MLP neurons of a small language model. Each row is named by its layer, matrix (up: input weights; down: output weights) and neuron, and shows model dimensions 0-127. Each number is 128 + 32 x the weight over its row's rms, rounded and kept within 0 to 255. Numbers have three digits each.
A block is one neuron, or neurons of one layer that tend to fire together. After each block is what it responds to, as a language model described it from the Wikipedia text at the highest values.

L6.up885:180056095065134081084112101166167171156111152165172136117117133151153100161103132151118127119122135114084167067101087163121119175140110104101141090155088118114193152090107172086079109088136139163092138156113129141126126131141089173150161099125063146111124141077128112144082027087147069139181096123179097128136180121148118068136156105177071110081169110161151119120120149131168075124153
L6.down885:210118114156149127099185129146147144121174070134061085118080126100092178106118134115135119091086096081139154139106130150073117175094185126125134125152135130106114148111137135134120129147122125213147195057155175089129158108203100137165133179148093129119141156112111153155106155157105209156136198134152200116135123098159183143135144167081120152141066164109119125197144139189171156153112
Word-end commas; inner word pieces

L6.up1066:068109071043150129126122139137092145142111142145104148175113166095167131136144196190105144124087129166178110116111106123188136164139159058141149072132111181144127127158104105106143063149103189100110030098169108096117097089107112096080123090111106120080105165070137117123095125104140118118104128096170127109103132146137105168108158102106122096056144126113123125125185127116149160175128
L6.down1066:142096143127097109193086121169095100163101111142069186149095141103100146145109151118181113132139116149094121123099163087140176130152158108146116138145117137092148132137118153137120170104110124068129122098140161124150147160103110120079161103083126070110144074094116110183139134131160117110100137120144157207100168061135140092116052073098137116125120160100069212166074097111138147159105
Number and year completions

L5.up32:130111137113145102110110118152112171082151161113131154111140109102098132116126163149148165104092115101165078140135089086139140147144093125133101152128146103147168125172165177137162108107146147102135107063145173101093170148129135143205187129138119126096147161081089164089075140107163140119127145134142118066093108099238148087143165119183074113128122158135119091099218135167197125159138
L5.down32:120158145137147087172093140097119047099132119100098147118121120141146124084119110061106139139093181101088183135122194132113090088122157150097051183142101101115166146099134125090167140122126140105188133148129117102165100114078086114123128139040100134113114138118149086144130170142091166205116161157113081109170140121157164169130139123144143176123116070115122184133104133127167170188152
L5.up647:132140150089156137185146092116131131115152077158142110117141093148152087109137118116124100111111112134122158145140066167159119156113156103170087101088185094171150130129128067106202133107126136090124094114119147123102154089143131138118132136180085114113152152130129135179148124079180128055119048143137121124105125106151126126124144134107080111121133122127107113121116153091162122145136
L5.down647:121116101096110187154092157160114120107127123072094141090140177125135126188119185150083113151168134144105103167194120156132128133163139112146205158129136134105127058179104183160084144141150102129179165144167157135146138120122170068157151078111153148157095164131158132114052122080105085137130128121129200141117121087080164072103090140074128163201108139111141109121140196136143150141169
L5.up771:136141133177096174139111081106157134088175108183156125103120052087152084174083112145120172176157084174161094183180116114166138165192153137087146091170127158101180151102163092136099142226101157158160159138128162190100141121142139125167146132141117181138142126105073133156077143110127111125171088115043163147146113139159114137090158129049140153119169157131101101068118149124113111115140
L5.down771:147098109103078133096088129176144110116138114122192157053130054127133102142096094159125151134156131150125141120159107170112173099147150132099135124079156098118131108129112136200212116151131136129080133114154143104079194084121128035123198086132165126142088085128163118131127182164136140096176109177105172150116123133162163089129097054108100132148126154155129089073113145129184129172115
L5.up1730:126141151133109160157108125131134138146095134152193125123094089149115117127156141096156115184122115087132123087106185151126087104115157089134108153131121114078172144111121103093135040076142087130182098139124168080083186137142063162109147180155135134135125181148130133105093111087161131103099095165099104113163085149163111017194112126127107187142100207136123144178084133150158146144100
L5.down1730:109159137155113078110121126140188125169140186097078088096109186182123112103073131163106144085115111186165107134135074157118130041152176167105141153084112150158069131151122158159124177117126143091145170094102107148132121100119155129107151090142077125179105080113100052125125133129113088097176140146138159124100164127140133171080074070147174123153129094140128117133142119126149092091179
Verb-initial prefixes and prepositions

L6.up1681:128106130129175057159112043155166106096107091103118155161150169137099118111139155204094156150098148101131103146143115133083070153149143086105156119117180098166112121097108041154117098164141167096148147205143092090126139108068152080115111084161081121147181150122174144142134117112154119102120181071132033121139097153162148067131150135145148123103153094132142106105120051126120116136125
L6.down1681:100150123180095079147105109162142119136193081116156105062183119143129144156084137100185138117104119131150158148186131152116157108129151090075170077107183153141061139104151100133164138168126164157099138125121110138095111160127129124139114113131089119148140112093140150120124068147109142097081105129100091133167152133128098120108135161157085129128101118146127158158149094062098170069185
Existential "there are"

L5.up593:150142186132169134119164152144086111177139177122162095168130123091132189146168157145157139161121125078071112078094153131164090203170113139129100107131184106150113108107136117112083131093108142073088175155084211140131155188105097101077159118118102125115186175127139121115102074135120141171157077139097142129112129068190072183160132134068130184159141135132078097101131158152149136132116
L5.down593:087125127067074134144159100109128088145176140191109087106148205173131146143124129138098116055142170118144104112185134177100119144148126101160161126102092121074106123143154068123102117130134150144168201105147133101147089079156141098136138125134114109147099184175145137138108108080150119103088171104144092100146123180116154134104093046150121198114195161111150153163148131137101088090154
L5.up830:222157188079135168143151160127194065140110143138167085173141105068124161160144091142099110066088112156128115130162155153163138061091139104118167083143109106094116097041111110118120161102110125140116066147081145147163143158100152119141108128176148126129157135125091164173130137139122156136137119144118101162181119141113134201120115152066106164100154120214148127146111130096063095152156
L5.down830:148087097132142120143120142083190114171144180099103098099135146115119111104172144143107073097105160151149152216174140166150127159126096118069201112167161164118123113098121125122163181150130130101117107116115073152175113042073125106111147086154049118068164118134076100142084151119138171197090168126096137159184107118163144144114147062097095187103181113213105108219098141184121121123148
L5.up1321:135127102103125105102137110099098119104115135058139084170076151136096144110123081127127184129097151108136083095147162098084074096094105077052152152129169154157104183075073137111118095153069149096107129178158166114150120092087113124137099099113187148145092187126102120100139135143207123153083111151155127112055038078147192151094102091143148093074140130131151125114121117159106070125135
L5.down1321:175104119144147164161184087127142097124169148108195120113138091106109096110141138101132175161111076114092103182080125144126113211041115092131154124138109085133119159200110090109144134147114070072107113119135121139126128099118156087153144139130145144126165168183138045151098120077080098130063150138119130111184064110152104104120146097099089100123115236116108124176164166152078114141122
L5.up1325:128167171101122124136103131100123113181119109107104150133153159106116129134196108089123160139112133145178114132139114125118105151104082150146077097138084151121095069123105142135156123132103105120148130121103142148062110128083123145071180083099175125013140076117194135114167138133152112135117085171128106134078118119135107112150101164097122231119142156134081126147188149142120118138178
L5.down1325:110156143122119161051178123129103056163160135151123107139152134153120114053196166093123079133135124092141087078103153136145093111177128122135167098099078114147049154111142106161111167141111161159140146166170170098106111109147106101155179090084174142184182141116138142161102096151124120111174143181083092108188149172116097179087105093136158163115103143094087168150098131191149125067147
Year number completions

L5.up617:116147132153081189109055105185104159104102115154134108102140152116126148162197193110113132209121103109127137100149124071087168130123099109110148106191149121131132127139077086158169161093133119107113100147176159181094162112118138043099135083127159127136179134113127112178178079159126114163134039106099140116130121131121115173159167116144137174114117063080128121163187098123139098108166
L5.down617:098110146108115126173076077152067199090147095120151158161196126116123139107151102139143114149172154175109105097104132203115155147148164190162123096151128139174151063117159147152132111142101121154171146121075124159104141144141174128115074160120084123113144120128161148119122155147119198151099146142107186091137200146106116033129092106099090085114086109145189113058131124071096197139139
L5.up972:117134176201139131111130092123134113106117169182127126113102147163143086143105126128110103080118115071133131134132125133125172147121127143077156135105091118184099122155107163084114126185096116142125159167135122114189158143113110091122113079122096159086152133142039105159092125133090109168150077119056138085097136177127111141117154098137155147125123104149158117195195071136135114155138
L5.down972:138125145127157116153102108109156144143097103090111177143199118138154135128136120166099182145087186117163092159123142116142092153158178110117079120154159120109155108136165149138096112111112058154116126063066171158074157120183144167134146124171107209113174181149102126157122089220142142085096128157183134118149143183121154070096107094132099136089112095112082186103149109119170141145109
L5.up1347:086129131096121110205080106119137084136065140088135096127106130123110106166157156117148132096200136126089121161132060154188162124141113109059140169180107119190145151099113149173151170089104137097133216131130109142143101166131129120071135144134181219125134153132135112143117132136146154145080147145042109109144108157142094071091132117118147198100121112089130133130125107152081135143103
L5.down1347:142147118104098120156094111156151190126123172153133161105161096146124151143118128083107131102143121099144129125118093162144146091130112079155152136081146128143130199130146137153102154152133134125139163102172162122153157101145124112176091136107136157102153165161157111167112125129140145182134141113152116152163161118126214195134203125070068167119139116156110149139092122137095176125144
L5.up1489:148065164232163155149104151188135142104071098190118133151152128077152140180152143127145145086174122099164173134062130135102127123085129109073123146113143022115149138140108165153107157118123093169139179153102129102183165132175139142074119122147102110005161253141111135167115096121091110135134145105108102077108122117097191130098149130138158156099077142093102132090149148151089113088113
L5.down1489:097065157100071103232151169103151122159123127188139067091101113164101126168152101105130145028129178119131077161149148100130175153166114122170120153108143160127116088110054109108141078111107113133146134117120125131124134113067131117153100104085180148212124190122139117116089203126133115123079158100119135127179122156122114114090077110131136137146149079160119144104091120171164137095119
Adverbs after copula

L5.up71:082137113147089025133156096127140151075091084137112097144090167162097128078103092091157207092123158110094098174132119108080137095095119146142124120107143112142115165100099100176158102125179112094112131153106146143112080124154151124158152125136118162081119106086110088144145148143106147102124131148149184185139065136162112119146119109123135167141143105153139128129067110124128105135081
L5.down71:126162168115109166128143141115142116135165118084162136090155102140152109093131120164080099120072108127100163178188103128119130131111187118238153149123113143105124101133131143170165138117075148173110117088160125133111105166172096065123121107104103160182179072141150159094193076122117155153113147137150121177151119182127161108158144110136162204140163150067127163153174082123100191142120
L5.up505:151130139099155057104150057207133172104166197169110120160093139120138126131130117125141142088083137063157113132128102066206126127120091091166106140123098075137182168143151124067195122184128162140089076125126114129098172150126118121131138125093126112140154099120052137176120091167117155116132052121055084164151163158073103103133085130152133103147174167104121158168069062146113156127155
L5.down505:070108123100185173164163152132110136113149085135141137120152124125131157142134077204165148065102174194092152110117147186090119137143200138112108140143139180074094130133148176174081087134163138177150146093112145150113102157138093112134138094112128106126097127132180132083108135165122141111135139102146205078136069154111102108171135116114098143148060127148140085138157156122148142131116
L5.up853:159118120107120092070173142175135129093089121157085185124125194137086077194128110106159175121078116117099134146144148169191092154154128157025092128118151131101142139134104177097127104094180109118151178116152141136128144088172110130127114129147127129133131125136081138125151141099035165146135156149121187147147040150112042109146125151115069068112163174171095176146151044130114145138124
L5.down853:121131100147140121125117184152129096141127103111145145134174124175099096155134088041124149084131114147147189169093130140111104085106128073135117139117115159170093127134117207171159130113147113126149159210135123100166119086170173102104109173133131103144119180075160129143119167117090148138125148156091129120139139177061151117140134161106158117163158128154041139108137106120044137116120
L5.up961:157070121135103184074143184140101028141130140119100130134136102155080117117126141163116130117144104102138102126145078130200115148115156050130127102098123183119163145137068151145139147172123167112133125092130177166104188112181082133136087151159099120148160163050075156111109163131086098148118162178085194103109143125193103118127151151088125111162089171157141189121111104110135106112063
L5.down961:118149085074117126122186159099116193165140131079106138112141140107093145132157064135165121093144049114122106140130088141119137103173126088069175084143099175126076111131142140144140179150130136152164099168215118141094156107145117142106165150101142142043138088150102163122116114065131155105127137115141152128158074094112132126156081171145134123125180169092143132141161152130111128175171
Indefinite article "a"

L3.up82:114115143137129114114133100138112029154125091107120148137092122168150132119160134102157158113159126115102114112156166100164065108126125182116161124165183138152114149126124141160115095125080116151130142150102106148132081098116118095176132102125185139069142157205129127143133141105182122094173131103175201123142046116095102092103050172090140171139155128094109158112104102135127153114155
L3.down82:134125061076089134060102127200144159141142078114183173104174133185116103109168155119145118129165134138133095136095126115069141150097109093125135093161092162129133143122152125126146171107155122163142163133138161122110128121105141152073115147099103138149169176094168159139116101114132167068093087154033179103112145078145139178175158088139131140142083115136165057129157175142119158122098
L3.up972:124108160182126181148157110131167138117180082058115144131151150099144145140171113105163159117112119210144143129162104114061192142134162185144104150098141151124118106146134118148156133112151101202159122114102102147130144110154171105107098124146164133162150113128116110106100094185152081096092138158116139093160148137132054130147103160184133118139121088174115174148135163166131111116118
L3.down972:103135132076116131108137095124130142144132124106132170166113127157089116082128141062153152122123136102074141119160178124155146131195143080182079058076066127095157113093170166100148127128142142126133152178138117092108082089203141183109159081134175104112085143079149120165088114146069132131125162108130222143122151118086091094101143111170147109162111092161141144139166125130124120159158
L3.up1507:093179122133148119086125189153128127091132148152083158104118153043112097159199086097184143124117117140112115158139110095154132079140143149095104104167133160053131116146140092109098142173147183111108103073143143084116127120098110123074137078071134143150149111095128208108155119114179102107129142103154187151150092117102087159150139129148145099101154181124151131116169122128118108165079
L3.down1507:091100114167169192167122167161123097065120063112149138163115135135027122109085102108091165066104125125131144144174090112178103115182144131096130153135136113114118151154096138181144106104199056154119122164131119213132118118176148106101090136177119091161127094120170125100124129118127079146109096098119124000129195122160173136078162167118143117159112151186157086094146140158132109069109
L3.up1898:120085152135066123156140123161129129146147111179161168155126164089091123088115106124179125056108123122189168141141116136084088143145084102081107136140203158119157098138147098125101113121138131169166175124130139144120086143145129062106109099157148099135112159098083192142159097155117146119093109178092172146068171125233130121110177138105135073142123144110121111072089140148116125150181
L3.down1898:157165116120134143142089115199091096070045162189106115124143128148129101114156094118127135150131094168116108138068133152136087114146181125159166196137041134157089094185131223111154158093154127140091101157126167120150115132186161139084139072087110125155105151090138145149067091122147119145189127094169097104143098121127086128100071175107111199109060135097099164103159124107126176172131
Noun-phrase openers before nouns

L6.up852:151078170118124097156096088181107149111073189145154172177115112069147160132132138084090044135141138131207114112135154101182136106150123090133106128172131080149112156118156137148111142111157180121130126166114133109118146114141073202154100142068154105140148161108105121157114112082180178046151092122057076073127135157104118087153173092072108161134101119191145091147095113107170129151187
L6.down852:126147184133114081206113175097178116094124120150089135123134203138118130175152133126115170112142118124128069101151146127112218119156116136137119170133154183068162118084118127099144104139112145052123130167134129124133159089077132121117155131105127127167074183068147128193103101138133094119075100200100137133109106187148172087102133101171131171156099137176149086142108201135111133154135
Main verb after subject

L6.up1959:078068117120097164065124171120121153107074093165108117095150147112134142145114062131099169108095130045091115116177060168113080167151104132074122162163099130124128175170106132164131137128185123132145071097117164159119050089143125121132106158152136154131185107109123148104101107159065102133115127115200150086179120162072084114139158164132113096139126176149112176121118077156114127160151
L6.down1959:088162127146104164120114102138151112164108088128116136103126165117148098120128148120104143146083131153137129124113126130120124111157153128104075111136223140170121100106109160145156138118196188117170084160131159164102150160092108127116140178105140103134163109129186166141137164109103112200131235189157173153122169120121169122107131173096106125154150132169127123089135087151162146150078
Indefinite article "a"

L3.up655:191112141157117112091128112132069066148131126195163171111171143139165098102094125121119113167092116205103116116108074161095094092142134145070096091098098192174147090196080155087127130181121165129108097118084126113126175078155127120137132102143202107117122146130073087113109099106137171160127105140163119116155132125103116097072133117150110092108056144159107112144155128108136111070124
L3.down655:140127119124122172130071135143114170142119125131106130096108159116113107191129164140102144090118100115135102196112153118145116099119137118133152154141113086125139071111139186108144108082182115118130177147074179136095100103146097178153107144054167113069116062143110090153119143142128169094076189113122143101109118118159112157124151121087120161123126134117149086165109126189188100156131
L3.up1010:154115108135163090154144130119058151159119123154117136137143083132078139102159153154099117111122086204125149096138138179135140103157218140081115101127085150162192076098134142138084079127174136110128134090097103127099172129152042157206136115084090139086103075107096167149140087160110056143105072102067090090103121168131114127100137120160126144096125157097073132178103117148134170123120
L3.down1010:134078094128158167098103111159120137067089167120054159143133179069106117133132097165118162107146154095142150185122167146140119123108162144128093067186077175105116137167137189077131090175114170168158110159131093198112099178129134130124153116127146132130116133137129119203094125165209136187137149216156127116121159146054122142139155099089078118103103123135181103075160144124144137139127
L3.up1571:115100095155127142133116141120100113121158137117143119169107066105136144179108097070100140094115109218160151087094042121116128103116125173113086039083153135156125107105074163157095124237146101098095097069137116091189173167113076152136163131129173104094140138118073127199099152130188128119130112124119103132144137134129128087100115091154098145054136111150166084126155135135120129110135
L3.down1571:111088148118071041123101161168118099140136146154084157115137102115154126148100131122083201077169159121114181171179163151144127154107122157140132106100148095067103087118132144145137140102166086156101107132132137129092065136179133172153166073110127136175155151076095120135046106160134142093149156126114117122138159116098139104135112113074084177113164179122103121129095155166168103086091
L3.up1615:170104182134078132150107132167054093063136148173150135102161082117116142143078130091099169097135068202151110133087126178065138171116105158097143087061108178158163095156091144149058108159109163150132161128088109098125110165116059126132137100094165099097120164145107097117121100134122160120161100158145081115156119125109081086161129118115108109075100172131189160137099131129154141084097
L3.down1615:132097149151150070041070113156089109058139124136101166101146123085126112169133089111112168074135112110160146115050138154038159129108062142169100148098121115185096073144196154194097168113191133200166154226109155104090134162101100159173144094105137125106063180125143092169111161111121112104144103143133117098120137080164125113122157140131109152123157130144127078100128129121159157126140
Mid-sentence clause commas

L5.up86:126081112184141127093168143079098098132177073149099122136146153109158103047134153106119155135145170246174117082082161111081110137094141166144147111125152119177128130152090100165148152162100173102102143047118176134180139096114137138089118102150150092129135093137119153152150097105114119115153086125093126123123167127129107167097086120107152106102155130138114210047132078153096112157135
L5.down86:089158105098088153136121176115135127164152111148113114146151094150153124170138113123136123133111114147126154154152133113091162128146090116079118114053171092169132161044146128142076182082143131191159115113205178145114111129123156136123083080111114072124166185126154094110117160117146162093093160117131069206121096146119114180172117134140132116119120090165142125169168107154101170080090
L5.up704:147115139082128083144186138117180119064140110100050115088091086137146071130090130140232146161141132133050133142110153126169062104145122094061148069132108058137136112068099154095111131111122123082117165172100152145135089127121125149092091104198147156131109116163152140112144145115066149138145207168118123093186124139127056163148104197160108103130154148117112132102143110116089118116157
L5.down704:143104126196071073131096085121139118114147185121099134070161125108101162144182108093130104110069125168225140158125148173102156113162158166156112068070085117130100161122164055174115167143164130168158145138158146119125160141218133142114114081142126102099121110099164120061077124057129114138104160170147132161064102130118144143169108061118133124111055136174170120128166129146121129160144
L5.up1238:112112090101105133151182153105144128114142126176128152076079135128135151179132128101177142119126174101140175107086094122140067130049167157092150199161114148117113176094164106123173083109119114096193144050179098164091148090159131145140106156139102129117118144114122126195134133105126143112160093138086080133137178162112131148166175115155108143115115121155159103139101097135032135112178
L5.down1238:116143127070116047116087101097148119162173155095142162139156160130137089081091136084170118158109116116127127105119121186103140128158081171155136092096151112167104116121149157161170068102157168103134135151115114085138129108088126135092084146111065076138142111148153160105136197062078153103132125105189134175151085073160147127092145154084155098098173118120092191158157129174209155144099
L5.up1781:182070137182085142111115157130137101134143130161008117080078141157121110127190167079152115122118158166090098121110116071130149185112100161181124145131147141149112134123160117135129082177152117150114144056132139161154132126120126063151186098136118129110157158104102101199159107168134116164138087094109119141133103147091134094072115139152107130071093138170173206125089134162102121115131
L5.down1781:115180133206090103194116100072137167129171149134142125229168119110090147131121088211125060094175167136088150149174157162123121143097165076134169136136094146135116160074110118109101134168084124151148087128131067100140165180066193160125115112130148134122141150096171117036056073099071063129089177105100143105158128090088083100122162132117076072175120111107115110162154108130108141123139
Row and clause boundaries

L3.up265:114122139090151059114113105153152189165042161169174121148059158122137126103142141119160122141184110096166101093107146087164156125123137097127149102163132156128118098047104142129146131095114131110124097072104121095228135060106135169107132145122131131091129125089139065146144171072092156142167139115106171132113161050069129154086137135133086160134152111104125102087099137116160173168122
L3.down265:137157156113146126192090163181095108119108113186166154185140101183158163077110084099185088150108131130158131133104130114136081127190107090101124141110122106089167194160076126080174141132110140079128139087130105119130132092128171162128090129191137118154151189114164153190125126071143157159125078131162126123109171109127151097166157111092104169091122084153189174145080097101105142083137
L3.up1299:098138122169097112137135103171137137135110132098116110126104163058079111133140197131161127088125147086150167142150122073129146116141116135122130135200122161098108103129108087126117122118121179185121129143156124083069122099127130132071133143134148188134118134148110131126141129083152102092106218121146075083144092070128160163107125159154117116130167053140131131178115140127179109127098
L3.down1299:091124156094167132059086148105096113110106192133139113175101111150126080148124083161091188118080178172112125123183116123107082075097116135155119092090106170104139156138127100186149177139153115177087122103098122137135123128161163158177098113103099138146107088185120123174105060147082090067153113131130095161136146149152133145144118130107094160107180164167141153069093140086165148113174
L3.up1360:098142187096122110124170108117117135163154155152106138168165169087093136168150151107102103114122113165139143118123175079126082128091155135114148138211086131143118107120150104118134021129109137128116103065163154155142101135094157149076071131171152119192119105185176136087151046082156149100142145113110154129152114081131126149120169134147154104135088145102104204205208155137171063078153
L3.down1360:145134137134098119131098194153108175080090198126150088124101158164185146135107162173098129118138193104182170082148101143129040091090114051097087115095117151116080132147098155115078119093130146251094123160184163137059147158100119163139146103164100156112093096091146115175100173135079104110137072131095104155149076146099185140098199117079107174116136159130159102093068159118137162103169
L3.up1929:104084117123161091119135141166163113121122091151116163143128156119103129161173161130141100141135126153134160126126155166112126084111170121132126110143151058094185136075118058176098177132102136109105132147095124116155133132135151150090127168145158088162133203147108106147139071112105180093117160157130038121163066113151134144204101130157122117110131115193087136095105162130173139161137
L3.down1929:139094098102125089153159144122195144075157125140122084102155111114140119093119107172105111147116184149116136148139116121170142124093116161144159135155124107101078110165203087116119132123173159181115148142119193095110124037104168119086167113096117063175133128124142115120089122176137109122140166099126137103086198109138130151088131173171151148146120147064126130085153182113152159095146
Verb endings and linking prepositions

L3.up300:167140144097168119141163113203123137171125159079072123186135138088117179087110128135141109124090136145105110125162147100183160151121147108128122066121171101085131127154127112077136148132095114195095168157179103142110141083059083134112147143089142158184179157097097148102089110106135096123073152133163089169123128117089122114136088121086181113117150132074102172129160171130145079098125
L3.down300:151196092172142114080064151100110200166194142140085127141153165114097175182082105115095084119172176175132113125077121133071154153170158115118204101149131174136129096132190108209151078090147130124145117160053133185146098118095136101074119059146086156151077110139126164192111167135156146148160115154076085157156179154141118149098154099153085123107127079115105088111101165164125048120169
L3.up550:115118110120166046109085114107094156135171112080115154139126126160149120146142124112202125134111066109164150159103105185126125159097129096120121161139184139172197107134134122154093135092063049148120141073130205126180083081123114184166118151137095197163115132133122151129118104116127141185055160164072080114128138089141128036124149134134074159024105111130119172131127126163103152165143
L3.down550:179166117108081118113164129096144177099127155134122184118163112149140115169160058157080177095223158126138141148121152089098118121106156110137122120166078127130138160139178152069170120115103202163107164128152175112134130145113145098061191095171189163112151161157162165133097123171226145124172146086138168106118160087134196217160153109100144123108116109160111135116154181134109092089082
L3.up963:095118132131131119125124152114119078080170079126128174127148090116094122103117152136079096136152158126154153206141092145205081122132180158145080156143167140150129107094080109147134110138081121111125170066131131132132156100141143117126152116122086129126132096120135125132155232127092144166158087142095177093165122156200113092167197131131073149138092106113145090120060186152067167125171
L3.down963:081176138127127188099083115151140209150086151111099176079156102088140147096131118127160136116136161115133139147136140146124103117072084149125121114139128144116169138117142097142141089164137089149091123112155130176148114084150107153085160159180116110150160131146135141098146108133170118133168124189128093139099162126180131197144161133081151192161129115132133117129165112092130158215142
L3.up1045:148151145072159110090071110104099156095108114130140156118122176161112164111131131109168102125134126118157093145097123131147130117118064131116123137123143121086168173148113017089090057133093159134144107173161145173092118112138078128088099100130089100160172141151128144165107148151127189116126179097177095170104147154156092112136104162118118157124131118131110105160127217102089121171088
L3.down1045:157111120127079149125123137135126160146134128166135194106131143099181108108111064124128117071094163088139171113158104183100111137088115109137155104118126136175116101118157157161140061068123121107080122127179170104142143092087090202124123080115133152130097135133149070068122084094171103096101177170150148138216105132137120195121148171140113099128070152115116111103166126106135132107110
Closing braces, word-final pieces